config.toml
num_hidden_layers = 10
hidden_size = 320
num_attention_heads = 5
num_key_value_heads = 1
head_dim = 64
intermediate_size = 832
vocab_size = 2048
hidden_act = "swiglu"
norm = "layernorm"
norm_place = "pre"
norm_eps = 1e-05
positions = "rope"
rope_theta = 2790.0
rope_fraction = 1.0
qk_norm = false
attn_scale = 0.125
bias = "none"
tie_word_embeddings = false
parallel_block = false
init = "uniform"
init_std_qkv = 0.033
init_std_o = 0.0
init_std_up = 0.033
init_std_down = 0.0
optimizer = "adamw"
learning_rate = 0.00111
beta1 = 0.9
beta2 = 0.98
weight_decay = 0.18
lr_head = 0.00646
max_grad_norm = 2.0
warmup_steps = 423
schedule = "wsd"
decay_fraction = 1.0
decay_shape = "linear"
final_lr_fraction = 0.0
batch_tokens = 32768
max_seq_len = 512
doc_mask = true
train_tokens = 171900000
max_steps = 5246
dataset = "wikipedia_en"
MLP neurons of a small language model. Each row is named by its layer, matrix (gate and up: input weights; down: output weights) and neuron, and shows model dimensions 160-255. Each number is 128 + 32 x the weight over its row's rms, rounded and kept within 0 to 255. Numbers have three digits each. A neuron's up and down rows have the sign that makes its largest values positive.
Before each neuron's rows, "fires on" lists the tokens most often at its 100 highest values on Wikipedia text that the model never trained on; "fires before" lists the tokens most often just after its 100 highest values on Wikipedia text that the model never trained on.

fires on: "1 ", "1", "or ", "ers ", "ose "
fires before: "| ", "–", "; ", "of ", "|", "and "
L3.gate493:167109150124101146100181119118104130131122120067147094083109136094139185074179153170073143077129132165130101138123154106126152107163137092118139121126129163089133160154091189137114071118187110107136140124118151148137118152066122138126105126155122125144143147166127117162142100124062129122
L3.up493:195120123201116103161076136072135133140106133095156162103154116094134148114154115072155155127166107101172127143145097136130074095113165071148205066128121073101110095178147110158130092113143133111085174096169083154114065126134093130105217114150128160189127162131124177146145142190067154164
L3.down493:134156086110125133124062120147102128135105093155097154171173125137176044195126117150118129141120133116165098121144057089117145147083120141115114073079066138140161142096132118080120159123062123142113122061129088087196084143155154070139193119168119147080142147009158195128165095109160142146

fires on: ", ", "of ", "/", "July ", "ef", "January "
fires before: "201", "202", "200", "the "
L6.gate744:115102136126156169123111110123143084110154122158094120125142108067143088159105144129121186149123117164082085111194128144097163061163146126106157138179116087133083119058140155153142145096118168156092124133116089126153133161118122130110099105111154064130156134099109141124127139114091150119
L6.up744:149101104133150146138149115143123121128117147163221029110133053139100089069109127132141113143144160154172142098098083098146127128094140170149158162100137110178171126151150086093132112183123195183074132199074111162121100160178110160156112135071143143087159187122096116133115073147109190152
L6.down744:128060069108197132140126143071123073158145064164107100139119087101096128139137172059107137087072167126123112139154101053070123109074109194152100116091096133149181093141167069154214102088117140125123146106113191130137144108162136137167156174133116126099153131183176158173088093142135174145

fires on: "1 ", "2 ", "0 ", "by ", "ision ", "2"
fires before: "| ", "|"
L3.gate552:125164119162124133106131117131050048072146114155179135107099101103190112096226095101112166083176134125124114168078141155113175125164106113120145109174118130072110140150138126137127139114127100137121122151123180149129135134058113152053124059189105147148097190082140182106082169139159142159
L3.up552:138147135191151097102145082069072155141147160145068089149129103156155146114129140117097128117145133114116175190167114115145140102117087026118108122169150158103145149137182081080141129157115096139054102139184112179084125122128099098123077140205115158169137109159146107179088133116149127165
L3.down552:146091093160141153106185122090146127054108151123177169154160088165147083141180097121146145126130166129139167148118129105122078123137143106089110163107112190096123136120176126116139125072133150133117135128138089191132138139122153100161130129144077145141165155088170141093155161226117109118

fires on: ".", ". ", ").", "). "
fires before: "\n\n", "The ", "In "
L3.gate180:158219158134150107136094135113155137097098147094148162033110094139186165153131127191136136157168106142112139165120135080157100163160121119138100089132109078161164148103111102118125100063137159152116110130171121117094129103210107129056126139140089109167129082123124176089136143088173083124
L3.up180:122140079095110127123095066152173107116132151185139118077144104100171176123129106081120101106109195137065168201140131151124126110167153092175106147103154075148106170160127157083075114067090097127148129121155173149148128068099168156114099169130148117151108177127126157119111108138155115098
L3.down180:167127181129159110151117150115150168134106152166102108121133108099102149103153100133079183155174158149139134074174106170118134124097072128120190127120142099086144110101075080112118072119159115136201073077177124106123126164099107149127037126131113178102131103150120194086122085136090156138

fires on: ".", "rig", "ot", ".\"", ":"
fires before: "\n\n", "t", "\n"
L6.gate72:067116111155130170135159143097129129118115131143145183146053129089150157123110177105114159111151155163169077096127104144089105133092158133145122112141151145147126172131127155107146113121130151158122078043123073039130105127119142089136088170156133084099163122091131153084114107149115180149
L6.up72:170181105152133143127105097135108193104124101209109117054099111151160087103128071114120095119159112173115124128142125085119125144115120092127102123101101087176153118176156091131141157080133184080102128173103130152119176085173111128095118087146144183128150162203139088125199080140141124128
L6.down72:123121123109084098108124169137191063107103094153138173099127091110172143085156106090078178146159159104143099120138128104125155142116172137084153129080128104144117106136113103119113114126105086093164108058076109093124149180148169138113136096134175207092108199158087165080115120156158142150

fires on: "1 ", "°", ". ", "Republ", "3 ", "ican "
fires before: "| ", "N ", "|", "ican "
L2.gate803:109125113071153163119151139134169159161162081150109140211087170124119117135105125132145157138101115085170131108140133148105117141151169129106137057125129153114112122152156094193164151168125165184122131165097089154123157066134099144152166148142121141128096055201156154203115142093117182167
L2.up803:093150113132060122155165179136151094125109141127113147158105095090157122119103175155105105154154146122075144131127151187139175127149111073102134147119153093094140178115109093157134125120148118106122101155118134159154096170160103142147131095129120132123174180187156138155145087106119143155
L2.down803:106153130107163133132087087090087107128149132154094065179146212171108121121126089103165076097102102091146151094127131153106080150091137093136174063159106102110119125152131124148130194130126161116096200189143091130141126066153097087145197223177168149124094048184100148182159194158143177170

fires on: "November ", ", ", "October ", "December ", "May ", "June "
fires before: "202", "201", "200", "199"
L3.gate237:146120133099153139110122055159082138166122124124134133097063135121107089138185149109149098126172115144146086129158133158094087141136124122114177109150114100115073195131120096160183151141187175190105111180109059070139111175167107107097115168091174177141142176093121120153089110141121186146
L3.up237:163155132094152128081140150153143113101100147094115118148121159111139116128109150123168146089170121101061080172152122121121126200158090126083108105140136069095069124141112104145176118108134107102134110172105059172109130158122151136162100099117200196172169149093157102155035097131118162083
L3.down237:107122107103196142157087106117116164125141162173119107217100151070172157144158128085109092134153114146135128118142135125168087159125141055035130092083058158132144191123161108121167080172121152132104135146159143097153085104141100161192084173101155159126133161095151141110095058169126136096

fires on: "as ", "y "
fires before: "a ", "the ", "==", "of "
L3.gate719:112134137062106137144135126177077112143047103126113154157087150150167140103143120116119145091149123110127143131079111166059140115149141193128112139156149095115072092070123116165118194146098100085139142150143153164131101100189170159137099116095156133136080106120126191129110181089136137112
L3.up719:144113123183125137197098127128149097159093109102085144115154137164107113075174094132174082131123114170108103107106095141016128190160079158133174173144122118130108137106152135171124096092117135074127137133162099103151119120159136171076125146112131166124202084083102179107080120060150123135
L3.down719:127102070075138110128109159164149149040123155111131144145122134112127141146154197171096078116121192128088175186065139168040138105097083106126090154124130122105120087136147154123104184116168081079155151142157135155154131133132107142157121151179166096143155081129099137139098160110163089141

fires on: "Ad", "ener", "ad ", "ar "
fires before: "v", "m", "di", "em", "l", "g"
L2.gate396:087108131098187104130169099100108125105135113161208101128095116155172086094102134173157105117187160184095127129112113176055115110196167085198109111100160131132164110162105133136099131144057106136176145209064128153106101110139206095173085138101145118102146170142103137090079109122143113100
L2.up396:178130104141175095164185130165117125073112107169127090167082117139125118139145106158152080104101172119091216145113101114105060111163169070159168170139169107114119095180156160158151097066092122134131132199065108154103123130129155106147126180099164128089165075127150069092053147166126136124
L2.down396:157137077118103058124126098128120117115112104172164123089125154149174098125122111195063096124177117147114164081116123142163116142107082110203123149112131115105088163105119187125137075063133102124140146164158129196117144152085109092093148135134178097125111153164092121113122139115099119148

fires on: "\n\n", ". "
fires before: "He ", "==", "In ", "== "
L6.gate138:121189115137169181144133128092116112140105096092089172087065101139125100095128215080170162131137145122119155141118108057074101107173106021121161106112156100067144205098178103144105125116118105110130119097172128141161203057120156097118070119178143159110110133130136138152122135050137116156
L6.up138:104154113134206165168124111128095103113090146108124139121131144125069156082196219129132139176137160133171165141144130117169092121115129100187158115092181150075103141150121094159129054149154115117133134081093128121173187124166099137152120117095143090086106101157119218125136105067140116086
L6.down138:080104133193156116108140083189106165131106149157166067147117162125165161101124131150140122123126152108124085109126112125116103122057115125175099236139168167132089148154142129110129078123104139069151124114144139139156172126127110139161073110084151135084088148121112167120140129095104131100

fires on: "ic", "ot", "ig", "7 ", "3 ", "th"
fires before: "| ", ", ", "ated ", "|"
L6.gate651:141120106116049150087153140096152060136117075170133126125138138159134111073141130100116125126139168133122075151118219149156147097164093111142062090163155103185141193162102189142115122178092090130055138138115063144084099138173143181091124092111146083143120172147122134176092220106101110173
L6.up651:133143150117160164107188199137164141109120088116152106124105104078155165167092103104140129163085120106158079119161120153120144169142164122148105133124140128132093121112103105140162178093148132109098114163079093114148098149132133137123159185174107117203146100086118093146135070153106154134
L6.down651:075104130181153119188148113140121180135142138132214129139135065107153116142105166090124066101210189140127196130099172121166121135145124127074086109086189129120129121138097104126132176145142129141149117129168072106163128148158154096122110127174157114150105132159154112161062166092070128062

fires on: "wor", "Wor", "writ", "However"
fires before: "ld", "ks ", "ten ", ", ", "st "
L2.gate417:092078052148182093131113142120142128121110071168064124108137137184158123086153175159129151128130128136150120098177072054124163112144141039130088113155114085143102085101108085121136116072160158113103149151164148130060098120142042168144138171151092072115127105147129182086141063092129074145
L2.up417:132078105107162053111093170125068209147142110138171120078107146174112100129138107156103114143097146162157122090113114193061147123087120134153156181097105107162101130115127146177084045174091123122098152093156149152100123111130103155086183122123083154085139078108107086086149099113152142158
L2.down417:102094053124164124108101175079127123161128076128149105114142087184136176149182140128106089100090144130175145115192098114150155073107163106153068184113109100100121095080078124181171094126147072134112175114157115114124100174116121137149117110158148080129169106131140160091166125158110094154

fires on: "'", ". "
fires before: "s ", "t "
L2.gate348:102089134108226144103105135082141087160113117181129067175079101145118154104077167122160129152121106149139137158182042094119101116168169092184125138123184160088158171154143096140112172107153124137115156137147094168130188109174132078107150122130128126128106121164165100198093156120176153139
L2.up348:159158132127119139091146126147101144130144113108147156115121110181155164134078168185125154096159143087093097204063167122210143076141091153109116162126099130097105156148113169126102123125110112134129151135130070104078092123150145132111134149136126153095129127168118123159069147142181128136
L2.down348:156148096200140159140132160146055145146124140084074124153108098170159112152192176141110137162110137124132100097106151137176099136162166081116163127069094051125104155166135165164068075081140163066081073135128088102180123168079114122132169154146126139094090165081132204144126149153134116140

fires on: "D ", "Cup ", "ision ", "0 ", "N ", "L "
fires before: "| ", "1"
L3.gate39:085118150167061128140133107094108153099147181139147141132201081146080109122166165123181082169162213170149152137173132169123112113128159049162135109112161179147181149154215078068170124154107143104110197133162129163175126108170133118144130133128141125123113121142117140146082099111121160127
L3.up39:121118133114103149152112182098045093140129147136128158086150144147067109164158088110139093134154089135146188145113211196125135163133143132110095124194198143101106146173119114122111137114110061137133102086115126177145137131113111106123149101138151117123152192111115154167119153066163182145
L3.down39:122122072132100106178121159180118143125132155099190119122124145096114169096161155079148143116141131166119145077075138059106160114139092097134099127105087165154135184174126156195108133043159096067146180166098134094159118139171093115099142103159107178179176155102078155104168134139109103135

fires on: " ", ") ", "L ", "ow ", "F ", "T "
fires before: "| ", "(", "in ", "|", "1", "W"
L2.gate747:113142097107084144098139080087135101132134101108151135091080137119158156098140131136110124208105132099086159174119105133249143128162133056136121175114124196136183144181097142148118159118096108097160101139138142143143178152100115171118116130148126112082155077156116157139144110152107093093
L2.up747:174174114148083148168164123126126125101071151190168156116118166062109208146138136164089085086148156121150075119098120059099103133084172126137152155156081090153117126102097102094196128116138139101175141105159161146183076165127175087150132166156124114190134130064119121119122060125096117115
L2.down747:127179097123144177174116145157136118130172073101148075123117098196140109145129137050075107101117146125115121161185174105151080116109170147124116124116115135111133169104172091064085087130183204127155202111109142123093128099191079101153078080110126063144122123122166144150103139073179144197

fires on: "\n\n", "\n"
fires before: "| ", "==", "== ", "In ", "The ", "=== "
L6.gate220:133156161102126109125135119075115102142075134118175145134087117127147167121139144101099214176141149122137103086156112109122111160077128132166147159065139056180168069062104109172139139108116112107156081155112091105192119143111120124162150089105134127071140127075090194063122114146161122099
L6.up220:157162156112082152117131133157126114152104142085116083148162130140119127209099119118093171129142126189147094160143189141137085189115147101115163107110136049136132121081121125164105174124138131130187087018129053139110166144146127143168081083093165126103117128105121118073102150116137149132
L6.down220:123117132143119155174080147104117085109096126120190101121132144123128171128150122119140111129100118145155071130134099131165070148091123116164121136103162110167155104120108125142121105146171151071125112120090115125191134139134109154171095099108189112092136150107087170083145129118134132124

fires on: "\n\n"
fires before: "= ", "===", "==", "=== ", "- "
L6.gate288:126156116172093139181105170107187138132128153114181152139195094108176125173089126060118102079100170161087134168161132117127120134136073104137080156136153126178157117166147158085126115111128170092158104090140143167189143129078132129143084123185109069144119106110146157121148131159115122066
L6.up288:179130107115123136100167085128093095165118179141116161111126146117115092161112098118124184087161173165184082136133129160111098141080115127125169102142055089128081113130179152166137142156185169142150100084161127142160159086166111175145120103124124159109125178162032145097119172072188156115
L6.down288:149118136066160144096128116113153121146128132135152159212161110115153146131145147100150119107139106129126129066175124173134051149114189128139197132116119102106131130101125115144094170129212133126162096095148085128129113069096139124142130128087127071175099141151120127119136124090068115190

fires on: ".", "a"
fires before: "\n\n", "\n"
L6.gate320:114138119112098140109156134149142113155127120065169099069115145159174133171122157114168072079151115122101085165097131132169065160158152137099152126056097122153102175175181136164134137150126185103177098130088171071119165103125106055104061104139149130120139162159123090120148113134121195121
L6.up320:159133124119129122097143181090189167143128141158145160120171129131170150148157098117115112112126136147118119122129138195112160138144163172092090143087102140108130126188101160096154178100157090204195078118132158154073180124118146157126111166128069107165116147087115155166091109164155118152
L6.down320:111146159172146122150151086106140145077225112130133168133143142143145145134152070161089087120117099165173135144189134130187090102101159106095114200097103119112126077117161098132131110155144124159145105106122083119118143127146075126162124124125123152133162169121098141114159138179122083116

fires on: "'"
fires before: "s ", "t "
L2.gate737:174112190184095149209097146039151161097130154142142164150106089095164130170126211050122082137136142109135087175145144105182105111179159132149149074127129184094154086129133145103138146089084080142169103068130129170138119112138157110136139132122072103112165057170143151177130101119152103106
L2.up737:157080061150068163184184089176073150100151180060149171168125141148113155145125113119122156135180098081123129134080075123208126090092114149119124089166114090158121089124078127128107111089147138167186149159117158047139075172128095103107131162130087117061192122132041153074114135119205116097
L2.down737:129123091127116083102101136189105093127169156154091111136118165107137127115134116069105156154106039117121085083092120107190151119112170132124070133111169102152088074157077127124192121128155180130081151158155133147144112123186101133165148125107157116134106155085165142122134134176141097083

fires on: "'"
fires before: "s "
L2.gate690:182143123088129104122131119099173204159135153106113118074074161150117186137130188108120154106104120116117166120143088164136082121201104149106141097115134119120113101148125097068146177129104137097122070064139094172086088122134141151147122136158154152137129160115151129180171133119171149088
L2.up690:097157075122181113107118132133080152150117110157125157128094127159123178118206148132075174159133140123170079158178167090121142113091083133120118092135156121163092109168118150129144091080148153113107150119141169115142084147113100074110140071159114141093158143109159149089164062093153149134
L2.down690:075066111177130125149174137116132168145130157106075174200163178119068142125094140086097186157137101125212139141124148108102126118141143156106134111106170137062097087177098146098157126119150131189166194162105105081184117163106074115131103173062163137152058132082152168079101126179192093102

fires on: "At", "ex", "Ex", "high"
fires before: "l", "pres", "pl", "ec", "it ", "tr"
L6.gate5:140119106078143120138061120066144114147124110092141155148109096144108151150103127179154139083108149111055167139077181113078143129113112147148118138097121170122133137109164075162084177174137122121086066095105198154142101181124061075155101153177140149117063156125169117156101170093119147147
L6.up5:142087117137086151123164065119193086121120084085150143169095089156141135140183169118120110166074153165111112074138126158107104146115067125093125134119178130139183161115176155071100142128067203128134149153169142154123103109140168085085092118084141057164202173116105150127079141162160137126
L6.down5:143126116069155142094179101132127124134096171197105110134163107174085156092130127138031161144143125104100123094107146124144177109105149111108096105147104109152143112097085154157183115103128123144103162149110199122081142128139123061116133172145147110128147128099163148089089178146134096144

fires on: "\n\n"
fires before: "==", "=== ", "= ", "===", "== ", "The "
L6.gate290:084181156182126144115099150117112084127081120095167165090123129122125107131156123120107164154116139144075088132172121136129126163129075118159102123115095101169097077076142100155196150161131140096153097129084045132115096093130113059049150090120156121100139128099142128165081212105104144152
L6.up290:108162070135061125146095109132057128097096191079129174156119152118097136104161127118120140153141141192110103126106108194167104153080093188188123160152141113162105076134148141115158111134177156133116110133057101114182097153113096106119113147114144061092065167125114137160129190141112156099
L6.down290:115126123125132146169094121142092112067106155127139145168144141098133176134163127088150155106140155127106122122155137109165079156070151178138122142141132123171141155142157135089092108109164130121090088131127092131192138121116097128161081155114195071111082157145111135067140117161091126110

fires on: "y ", "est ", "t ", "dep", "e "
fires before: "of ", "and ", "in ", "(", "end", "to "
L3.gate161:158185135130137127065146067189171160132148174087146131099070119153126118132131125086148171105119090113106110119151136116134065110108151182091140099146147090167099129179169192151138105110117114128153157089118102172132138095131175145094119097158109066133129130141158110194179206117098185134
L3.up161:129140082128145152143194128114136138060174133100090124106134165090087161112176131137183120124144072188086165082089168141094146137099157128119091154064162161147140128174100130119149099152080037168108108128145096207107156127142195148174155135128124156198176097144123179161143143084133162110
L3.down161:145148121144111142122146174101132145100138110136162127135112086099169190084083108148102171168130174149111117148148087122087154106076147124072102101154069138078143153117108114159133149128205138092144142090161128189166150122069125087132099140126121131119160138107088104100105106165087117140

fires on: ")", "===", "'", "]"
fires before: "\n", "\n\n", "s ", " "
L6.gate161:076165108113170174115122135113153101106112148175120134103116126138206097171103149113128115103101148143162159123117132113108127134116140178189113092085139106123069121136167179176087134125096128145127083151147140081137109090156046037106136117135157140118119180131089064091097142120206140145
L6.up161:059128148134154191156132092182171109129128159195177106088162083133208197123136150115168075099128154160136142123133073109164162155129186133175072146099114145104137171091128143109135114077144112139096099160161127111129169114166172054151121144158145171117104160133087150128109150122125151163
L6.down161:158168129182083079154178113168103116114119114141091119154125129090129138073143104118098089094153132128130198116165122068210157131136107160142139163124131101164186146148050160147166108078128082178113072109104126124161096146135138154122122033142080148152122103173117181089119149134148089116

fires on: "Ad", "Au", "au", "Bo", "bo"
fires before: "x", "v", "di", "stri", "em"
L2.gate339:123113104088154161118155163058122106130113091078145124147104120160138149104050125129133132066169163127123165147157142064102160098128123096137165111098151121140162157125183169064149157190146105170080135154132084106178133126157162090161145119116140151084131083056129080093052172151130106091
L2.up339:153150104097124174182164089157102172151100139130154134136107155112198125158149150191105140073127120103160119106149074162160121112112123144155095111137118125112093082117099155110172148098108104129082137191134119151141113131141136127102110128127103091172052128126155138119114149141116081175
L2.down339:187093102099161174123146158115098161137150137108135071127112128103159133162154101150120098082142141133172094107159077109147135058187109216163111166132094148114082096149146150132130112106175130151152172173143157129091093151126151097138126118181058130192162152147112090078109131133108105130

fires on: "0 ", "; ", "| ", "1 ", "2 ", " "
fires before: "| ", "|"
L3.gate565:135156190125149128149106056148058124066151138138110120122181172113167125167187107109160105117149113101119126166146168164160100140125137094127161122162133093057107069192115110171175143129183126098089148117136153125103109146090060154080108115180156099130105150067128161086075159119095172152
L3.up565:158089126177091110170161113116100141132173185115133165120147158115160111169178141163136159171193163104141097178150153086130115162134153098138091080151127118082077124105064085171107053043114175126061197072137154057100118155147105204141121119137115059158084185083116120119140108165157122086
L3.down565:130159134135162145144119131148079135111042144115158184171092118139103096051133170137100141110071098081118102114128126068079108168171111163160209137073122143168157191099102162083088141137098123162190063159127119144096142066110186147123125142106182158094141120093121126032181116122134122035

fires on: ".", ". ", ".\"", "== ", ":"
fires before: "\n\n", "\n", "In ", "It "
L6.gate772:101188116128117138111101187088123218131136157140125141092151041139111129156138116091149118110093107172169135110154109117156044112128171121124155165084140185119118137085161154176176158155128170131141088116080131116090141124158143096136126165100119096159099169110134094066120157090190114133
L6.up772:203202130126101164163188139161088111143131171095144091096084077117139124172099168175100165084160111183101129139107075103139104140129194140144152120126134096088153142137143090140160108128077203143155127123133189143092146097074187130141089111165116154131107119128089108123195130137141138144
L6.down772:073140121164102116119125154116146105062136137120138182119141121164135190157129139125139124177118137121114059151156120113139112099113139134137122138086093121169133119208139060168176108104131096059141114103145120046108140118105123129074142134111150118106098183108143129188134073141135148153

fires on: "January ", "October ", "February ", "November ", "April "
fires before: "201", "202", "199", "16", "194"
L6.gate510:106146085130194157134131099104103115148121092107168139157127114154090165162106149126097193114070162152168065163124095125097167141130168105101124124100165158171139135139181112113139145175122201171142097157101110111118116099076126105059109167121144138077153170068121170119177162123146111135
L6.up510:138101159090119112140152080131127131135074063159092097136109110121148111136132142034121138092128122192098106103192140142216105167150169113108143146140085126122129191098129099147211082141130155076088106128075071172107163141187094162112138125171124159123115169173098154157134114088108118115
L6.down510:139119172102176113132117136103082114119128106170157159148092072119135140178129172083121132157124125132139120134158086110102119157111140104163128172057154131116153153097167074146147148139082144126157125101078049125130089109136127138129067137083138134149152130159111133157167145099182163167

fires on: "==", "ic", "produc", "Indi", "Produc", "Canad"
fires before: "\n", "\n\n", "a", "a ", "es ", "tion "
L6.gate637:106132137174147178108082141130146185117138117054131163109130171152192128173102142111146094111096148162118113102120118097093094120156172136085079122055106115066159162080129167224154141141117116148117142132138035139102127103130148071133123170175129118155125111107152159152137107130186128147
L6.up637:115117110141106113104111148109126167154117133126142171147150142147126133132185096157132099072130164112111101104175160090131145151098189195125097088130075131091117124091091114160106095154121122074128142121189117121136185141128107099201140093171163142217172100080073172145131102129123123114
L6.down637:112128094136099082109138141152097162146129114168139102157163077117175101069122143170162120122136142096149150136083126148163165100109146151132094181150054152073106129096103111135136137127126153138137173138145179198176139149126111130210071134119134111194133159126182122095102100131119142109

fires on: "prof", "Republ", "January ", "March ", ", ", "mi"
fires before: "ican ", "ess", "essional ", "201", "202", "ic "
L3.gate202:096154132128133175136176096085188102159145103158172124103087092159124155137128169123182114122081164171100099103186108141162121083146103076134138148161184184194122123121144181119137123143146164096126112125164096122149110109113111180153114169144081138118191121101180081091112113166154155115
L3.up202:076096097148115173133136144120138116120164130187124079181150087145097173092142155131157142131069140172161107101158149127206131093109126106147145162149170184199089151158135100147139104125202127083119121126089095106167099089099091167118127162115117156149153117113124146082136119191154133097
L3.down202:146093147111139095122072143198077128086143143121098107214170079117127149072178098157131151122137124119157149082089129120162155176052148133090121079121120115101159124153112106161110052185171157123114142192172125115100143114139128115147129158123150153135137157191091138146137085154125149103

fires on: ", ", "Dav", "y "
fires before: "200", "201", "202", "199", "186", "194"
L2.gate159:166076090092176123112159075079097148109142119162103167178154132164161087067120137099134179136095130157151064104168141139092107179138178122082126155154148112118090130172175139163156098115152151147051106165114131141118127126116113203187142127159105145159122170117163111159100127163131151065
L2.up159:105054120131116123044112090186124104101119136113128125129097085159102130103159125121122176099084128138104194118099178114100111178154094203072195176107110116145119174107140148101180149147125067184125155146130100108186072100138141093100104151145124152112210130131145099139126115087154192087
L2.down159:148078123067138123149148103131131165115171116157135183112122131141155144102120153153136095119136125158071097096147094087136081190171160085146105133061138153123119141129146177137255066132133130141133176111137161158129177153082079197195114135127095159164157118098118110156146153156101184079

fires on: "N ", "D ", "A ", "O ", "E ", "L "
fires before: "| ", "S", "1", "M", "E", "2"
L3.gate53:105088194155082111144125155122099052140170186137204121097151135100102135146153140130122122096086126125089101120072188131118174126119073055168146130121178115105149154113126139151162148140076122106099134105135134143143128207082102159070087069142159114109172135120129105105138126108117179110
L3.up53:109169191181087118138120142124145152103162115171136101160154135144113160109176132101126091152079098167110150124109113089122082088141063103108033184066173171093129140161110099133167108122116124118113134106144073132175122112121165113122109113147144115165163146169145115072096093146114172112
L3.down53:146167155128094130140162082162105131108107111127120100165150135149158197167130128103081182174134114106181124117132131049107103114135135091124092163091102164183141155125131125142138096126156078119155164090129081108130105129127129089102163139099104120126084127155123144145118187141103109145

fires on: ", ", "November ", "there ", "day ", "There "
fires before: "201", "202", "200", "are "
L2.gate362:110175074143169161072090118106129099145154086147129154094156130101132114135141179107159164081114156169193118133166159132075105134206148151080069084068123103141076134144164085136148111193059141143198092194071108036139126140146090078120075055089117132145129193085116069104078147109174188146
L2.up362:126148112121174102135119107088092146142113143155179136140170127100163092122134158145157080131139166187142123086107102104164090137147161172156064114083071100101075107133123065094203095140106156136143099203063153109154110136151057117152062101139121100188136137096110122100083105104130154111
L2.down362:085095076158137120123158113149083137098118132187108106177105150110170093121126141154131070170104118139115173119086160108177111140111129185135103134115120108083071157151125116117209071068197142143129190170120162167111121083145045145183171144169095205195106158121112188137080113157121115167

fires on: "17 ", "14 ", "13 ", "16 ", "11 ", "et "
fires before: "| ", "November ", "September ", "200"
L2.gate258:106142126173124168077135142091039177115146107140168133126130071070109121145129069134102227117129120084125117183101146124133122100144164172059123070210096184090103122146152111140080093127157100145109158088074133092125107088118043165064178123138153150112151159034098097127133149118128153190
L2.up258:145070116090190153106130149102092096165167064173186126118128117174163120137103200153066160101095155099126171078149097158058082096102109133177114146060101120146125068141074095136147133099136138103115163124144158209131095118111158128097141130103171127118149106147097109138104079113144082051
L2.down258:144115125083118119145140079144179134064121083126102143097076126128139137126120155142151084121110147130155097163105107154130110131120129156081176134165124173172121130099147168075156158114112130182185069133141108154173143082131174132121104100070130143088110167107184136081127132155144152090

fires on: "F ", "and", "s ", "ent ", "m "
fires before: "| ", "(", "and ", "of ", "|"
L6.gate108:169163108059127134154106095112085101174124154118120145149115126158133093177100139057116151172123171083107114163139144121151124119127116086126124146165139112184138104125095129135092160151073107127166136188146107108120075077093111155113072135107156138102133137135079129139228164132105098175
L6.up108:106124188112103185124151109132112095131086097099087115110151119134100103130161140145206144141128101054162115159095123090085131191143133167114147144127213169112203129093111105134054154156204148118166137156079128184152123186123186128107130133183116112111113134073144156167134069128078143090
L6.down108:139122112125175077112110131154154104106170143144136107169163140113151121133164162104087107096147143096133100151132126151116122133083096195110176144100130116103119140126161161094178105163133118137065055092170094136127164087126111118148102113144094127197133157092160134107109135110140144088

fires on: "'", "’"
fires before: "s ", "t "
L2.gate596:096048130143119165151172124134175114171136137122113157062153082092156138120082192137180155124080165154092176125160137138149167142131162148169103140138198157114157124151175129134155160070131129109146091116125162161081075076089183105193147072070138098166168140154146130131139172081180122176
L2.up596:199138102115132147096112143150096151140172144112112152126067195146113150135143196094155160096128068175097103101158127156157111070072106134195112115080101119123158115166108138124130168200162075132139136100105159116127121067121148111123131119169170133136098136137122169088143126095129181184
L2.down596:170088047146132113152155085152090179141158128133145092199123204117100147149116169109125101091136116134120116183129175129137068152119090174131117127144134124099139096151060153135066125152137131115076062117121143171114161115136142111102118144136069136149087182054117122113114101119179103143